{"n_layer": 12, "n_head": 2, "d_mlp": 1024, "norm_eps": 1e-05, "init_std_qkv": 0.0408, "lr": 0.00962, "grad_clip": 2.0, "doc_mask": true}
MLP neurons of a small language model. Each row is named by its layer, matrix (up: input weights; down: output weights) and neuron, and shows model dimensions 48-111. Each number is 50 + 10 x the weight over its row's rms, rounded and kept within 0 to 99.
After each neuron's rows, "fires before" lists the tokens most often just after its 100 highest values on Wikipedia text that the model never trained on; "fires after" lists the tokens most often just before its 100 highest values on Wikipedia text that the model never trained on.

L4.up389:46 54 35 65 44 51 66 59 50 49 34 65 56 61 36 52 45 50 48 48 53 65 54 57 64 36 44 57 44 45 66 40 37 47 45 66 48 45 44 53 58 24 32 56 52 50 37 49 46 31 48 57 57 78 28 34 44 35 51 42 65 41 33 36
L4.down389:57 52 48 45 33 55 61 40 27 41 27 44 74 63 41 61 49 67 51 57 42 59 64 56 49 23 37 53 31 33 44 45 51 46 47 50 64 27 57 41 34 29 49 47 58 44 50 36 54 39 47 42 33 56 54 43 53 56 48 56 52 43 29 64
fires before: " ", " |", "."
fires after: " ", " |", "8", "0", "11"

L2.up416:49 77 23 45 42 35 38 63 39 45 74 46 48 37 59 40 50 40 48 56 71 45 42 58 49 46 52 43 51 36 63 37 40 57 70 42 60 49 64 39 39 43 56 63 54 55 39 57 46 46 51 46 52 57 42 49 47 42 64 57 56 45 63 45
L2.down416:33 61 40 32 61 41 50 44 41 36 66 56 55 56 59 50 39 43 42 54 62 67 49 52 50 60 54 37 44 45 34 44 37 60 63 49 47 41 38 63 46 49 57 56 52 53 49 42 43 45 47 59 39 34 48 40 41 58 49 50 53 43 46 40
fires before: "0", "4", "6", "5", "8", "7"
fires after: " ", " ("

L3.up759:29 52 49 38 36 54 55 60 64 45 37 59 54 56 47 49 57 50 38 46 59 56 45 69 58 53 48 63 50 48 54 34 42 47 43 53 58 44 59 39 49 41 50 63 43 34 26 46 44 41 45 53 55 55 41 40 39 45 63 38 46 37 46 38
L3.down759:59 64 59 57 40 35 57 62 40 57 46 44 55 58 50 52 58 49 53 37 37 49 61 63 59 38 52 45 55 57 67 61 32 77 45 53 59 43 42 53 63 47 49 49 52 28 49 45 42 79 36 38 49 56 40 49 71 53 42 50 52 48 49 51
fires before: " ", " —", " |", "1", "2"
fires after: " |", " —", "1", ")", "7", "%"

L4.up180:47 63 51 58 64 61 59 73 36 43 46 38 36 54 63 74 41 36 32 64 36 35 41 56 56 39 51 42 62 42 59 50 40 57 69 55 71 50 53 51 38 61 66 45 52 37 53 46 33 45 31 48 46 60 47 33 40 51 44 61 58 66 44 34
L4.down180:42 54 46 40 68 47 56 49 50 53 37 53 50 70 49 61 57 44 46 56 45 44 45 66 54 60 63 50 47 49 65 46 43 54 56 38 41 64 56 66 40 51 53 45 24 51 55 54 48 40 49 61 50 50 29 39 56 31 45 63 49 46 42 41
fires before: " -", " Al", " ", " F", " A", "C"
fires after: "\n", ")\n", "-", "'\n", " Party"

L3.up649:47 44 35 59 42 45 51 52 50 50 40 51 53 53 50 46 52 49 45 57 46 51 33 44 45 56 50 55 43 55 55 54 59 42 50 55 65 63 42 82 52 45 79 39 66 37 41 68 70 62 57 62 43 43 44 55 53 53 55 39 36 40 46 35
L3.down649:65 58 56 50 43 52 53 22 33 44 64 60 53 42 58 57 36 46 42 49 44 56 41 41 44 40 54 62 56 63 65 52 48 46 51 27 37 46 50 67 31 37 39 58 31 33 35 43 47 56 58 55 42 60 51 59 60 47 57 53 35 55 45 60
fires before: "0", " |", "R", "1"
fires after: " G", "2", "3", " F", "0"

L5.up965:64 39 48 48 68 59 59 53 52 42 57 45 59 53 49 53 55 59 37 56 56 41 47 48 47 42 55 36 64 60 46 48 38 52 51 68 44 37 47 72 61 40 62 63 52 67 41 49 72 46 33 38 60 56 32 46 65 33 45 72 52 66 47 51
L5.down965:42 59 45 57 57 46 38 31 48 48 45 59 45 39 45 53 50 47 58 38 50 48 56 52 69 45 55 55 54 41 63 75 57 36 39 59 62 57 42 53 35 62 56 39 70 68 60 58 42 36 68 37 46 44 40 59 52 64 64 46 53 74 56 47
fires before: "0", "4", "8", "6", "5"
fires after: " ", "R"

L2.up289:49 50 43 41 59 44 36 53 75 51 47 41 31 37 56 63 45 63 51 60 37 37 65 46 48 57 43 71 50 48 61 56 61 58 58 27 41 38 52 64 49 37 46 29 59 50 58 48 60 62 49 46 43 61 49 45 47 54 50 58 43 47 33 54
L2.down289:28 45 52 53 55 56 56 42 36 56 31 32 45 67 52 50 54 67 38 63 58 55 39 62 61 52 65 44 54 41 46 53 37 32 52 61 53 48 65 48 63 51 47 74 41 26 50 61 54 55 41 43 45 60 46 50 40 75 49 59 60 47 55 56
fires before: " ", " —", " station"
fires after: "1", "0", "2", " rail", "3", "4"

L8.up624:47 61 41 54 47 59 48 46 45 45 64 58 47 43 70 57 48 48 47 45 36 43 38 66 41 52 65 44 42 56 60 43 45 56 57 45 61 34 59 55 50 54 58 72 37 42 41 62 55 39 51 43 47 58 35 40 53 61 55 51 44 39 35 55
L8.down624:34 44 59 38 43 38 60 52 38 40 56 44 43 47 43 52 35 66 59 59 46 45 41 57 56 60 54 58 38 53 45 54 47 35 56 36 46 43 46 54 36 33 65 44 58 45 62 49 37 42 55 50 63 42 46 45 45 57 43 38 56 63 36 52
fires before: "5", "6", ".", "7", "ic", "4"
fires after: " ", " (", " |", "el", " H", " h"

L5.up581:40 72 50 49 50 61 42 53 41 54 48 52 56 61 35 47 54 58 36 56 53 54 51 57 62 62 59 38 52 46 50 72 39 42 73 61 55 37 49 42 63 41 62 51 53 48 41 58 60 65 44 43 46 47 61 43 44 59 60 40 41 53 54 35
L5.down581:48 52 48 44 70 44 38 47 48 58 47 54 45 40 57 65 48 60 34 41 42 39 33 38 54 52 55 66 61 65 31 63 33 60 58 49 45 42 53 42 59 47 44 49 31 28 52 60 57 55 61 61 65 48 51 31 42 48 59 45 28 44 45 46
fires before: " —", " ", " |", " |\n", "0", "."
fires after: " |", " —", " "

L4.up149:53 48 42 51 52 58 57 45 47 52 59 48 50 45 52 45 41 51 38 48 46 62 50 59 47 47 57 38 69 38 50 40 48 38 59 32 40 40 36 51 49 57 61 46 24 59 50 50 42 56 38 46 46 52 57 43 54 59 45 52 39 50 45 53
L4.down149:55 60 51 36 44 55 61 38 54 54 21 57 57 59 39 56 52 47 61 40 59 46 44 67 50 54 53 55 47 56 58 65 38 62 45 73 30 42 44 56 47 36 61 43 39 35 49 44 62 64 56 52 51 46 48 27 40 50 48 50 46 70 44 39
fires before: " ", " —", " |", "0", "1", " |\n"
fires after: " |", " —", "%", ";", ")"

L4.up895:57 64 45 65 55 60 63 41 48 43 70 61 52 43 50 35 36 41 30 71 52 41 55 31 55 45 39 53 58 58 46 56 60 60 48 41 49 46 43 68 51 53 70 46 66 51 68 54 56 54 56 46 66 40 50 36 59 47 51 35 36 62 60 41
L4.down895:43 68 55 33 67 57 61 46 53 47 60 49 47 55 48 55 36 29 47 61 57 50 48 58 59 53 36 34 53 62 39 44 48 76 42 68 36 65 45 67 41 52 42 44 49 64 23 49 43 57 47 64 44 32 50 46 62 46 43 74 30 37 52 45
fires before: " |", "–", "0", "1", "L"
fires after: " ", "1", "2"

L8.up721:44 38 48 54 53 62 45 43 47 61 46 42 55 51 54 56 51 61 48 37 38 61 56 51 48 51 39 42 42 48 43 63 50 58 44 50 42 51 47 58 57 53 54 64 72 58 47 65 48 30 56 38 41 36 50 21 40 34 54 41 56 40 50 71
L8.down721:54 55 66 59 46 66 51 33 42 57 63 43 37 33 42 37 48 38 71 49 47 38 56 27 50 51 54 40 64 59 45 47 38 44 43 68 45 47 57 58 72 52 62 40 66 60 49 49 47 56 48 44 49 58 69 41 52 56 53 56 51 45 31 54
fires before: ",", " the", " he"
fires after: "201", "202", "195", "197", "200", "192"

L8.up521:43 41 50 48 57 52 44 51 44 60 49 48 46 56 54 54 49 43 39 57 53 62 45 60 77 61 60 58 49 51 58 41 75 52 50 39 46 64 39 60 54 61 57 53 68 53 51 44 52 58 52 45 48 60 60 47 41 39 59 50 49 39 64 47
L8.down521:61 60 35 47 48 33 55 57 47 61 32 48 46 50 62 62 66 38 62 47 50 46 46 83 54 58 36 49 52 68 40 44 42 71 59 46 57 37 50 39 58 41 43 52 53 59 55 43 40 42 48 50 41 55 37 64 50 63 49 43 55 49 51 57
fires before: "0", "1", "2", "4", "3"
fires after: "1", "2", " E", "3", "5"

L8.up494:66 42 47 41 45 51 56 63 47 41 37 56 44 64 51 54 47 59 36 54 67 53 73 48 45 41 57 56 57 42 40 54 45 46 47 43 52 40 47 49 47 61 45 49 55 67 45 45 59 51 43 36 47 45 50 64 36 44 56 66 59 53 40 57
L8.down494:46 41 42 51 46 49 45 47 38 62 52 72 55 49 68 54 56 44 51 50 48 46 58 53 52 57 56 61 58 31 41 45 36 43 47 73 53 47 41 48 71 62 36 59 43 42 42 52 28 57 55 50 58 55 61 47 39 39 35 38 37 69 31 37
fires before: " |", " |\n", ";", " (", " Lab", ","
fires after: "199", "201", "200", "191", "196"

L3.up37:62 35 20 63 45 49 52 66 44 53 51 64 36 45 43 59 58 38 57 58 47 48 42 41 49 39 59 56 42 43 81 40 48 52 50 53 63 59 61 58 37 56 60 37 51 51 41 72 82 52 59 46 44 49 40 52 46 56 32 38 39 32 55 43
L3.down37:52 47 46 48 43 52 56 45 37 46 70 45 56 50 70 70 35 49 50 32 64 63 41 32 49 39 53 63 31 55 60 50 43 56 56 37 67 56 48 67 38 60 51 46 48 56 52 49 43 58 41 61 40 52 47 55 58 74 51 44 52 50 28 47
fires before: " |", " ", ".", ";"
fires after: " ", "1", " |", "2", "0"

L4.up795:53 50 45 68 51 34 53 44 54 50 45 55 39 39 53 46 52 25 57 51 53 55 41 40 58 48 49 58 53 51 61 43 59 41 36 47 36 68 53 52 40 57 41 44 49 36 44 55 50 46 49 65 56 56 39 76 38 51 43 37 43 54 51 52
L4.down795:50 46 50 65 50 38 42 49 39 44 66 57 51 56 44 57 57 32 45 60 50 56 46 51 47 46 45 49 47 47 53 37 52 38 64 48 47 52 67 54 39 67 53 58 45 36 56 62 53 35 52 55 37 51 56 54 62 61 43 57 75 55 55 55
fires before: "1", "0", " |", "2", "–", " "
fires after: " ", "0", "1", "6", "3", "2"

L3.up522:45 56 28 38 58 46 54 60 58 50 37 51 35 52 68 53 54 45 54 53 69 70 57 43 52 44 41 56 47 58 63 49 42 51 21 46 51 62 46 52 42 30 48 40 54 39 39 37 33 37 27 34 49 53 43 41 56 55 69 56 50 36 47 48
L3.down522:50 46 51 63 39 46 64 50 32 66 57 45 63 55 38 33 58 57 55 46 49 49 52 62 57 31 50 63 52 42 55 55 32 66 45 73 58 51 47 27 46 59 59 54 37 35 39 44 42 62 52 42 43 62 50 30 65 62 51 54 62 59 53 56
fires before: " ", " —", " |", "|"
fires after: " —", " |", "1", "0", "2", "3"

L2.up1003:34 39 76 65 47 52 44 70 65 40 52 52 53 52 64 45 49 45 40 32 44 56 46 64 33 46 71 54 59 49 24 59 43 59 38 34 44 44 52 49 46 45 37 43 50 61 49 56 46 58 44 56 63 57 45 49 48 21 45 60 45 32 55 55
L2.down1003:51 52 69 52 35 71 61 63 36 41 47 38 47 48 56 49 62 52 56 34 45 53 55 50 73 43 60 55 41 62 62 65 35 46 47 43 51 47 60 63 61 72 60 54 67 40 67 45 55 52 54 45 46 41 44 45 52 47 40 21 63 33 37 50
fires before: " ", " —", " USA"
fires after: "1", "0", "2", " occ", "ebsite", "4"

L4.up917:62 59 61 45 35 45 60 50 47 62 52 71 49 57 33 72 53 59 38 45 38 45 42 63 54 45 69 38 61 52 39 50 65 47 44 63 37 58 47 31 52 49 50 40 66 53 64 57 44 45 52 59 53 48 57 58 22 25 35 44 62 56 71 47
L4.down917:47 55 66 44 48 25 30 64 57 54 55 67 48 47 47 68 31 46 49 32 52 51 52 56 53 33 51 42 44 41 24 71 50 47 45 51 39 37 51 41 61 51 54 52 62 53 74 50 30 30 60 53 49 43 56 42 31 35 55 46 45 54 42 56
fires before: " |", "%", " |\n", ";", "7"
fires after: ".", "8"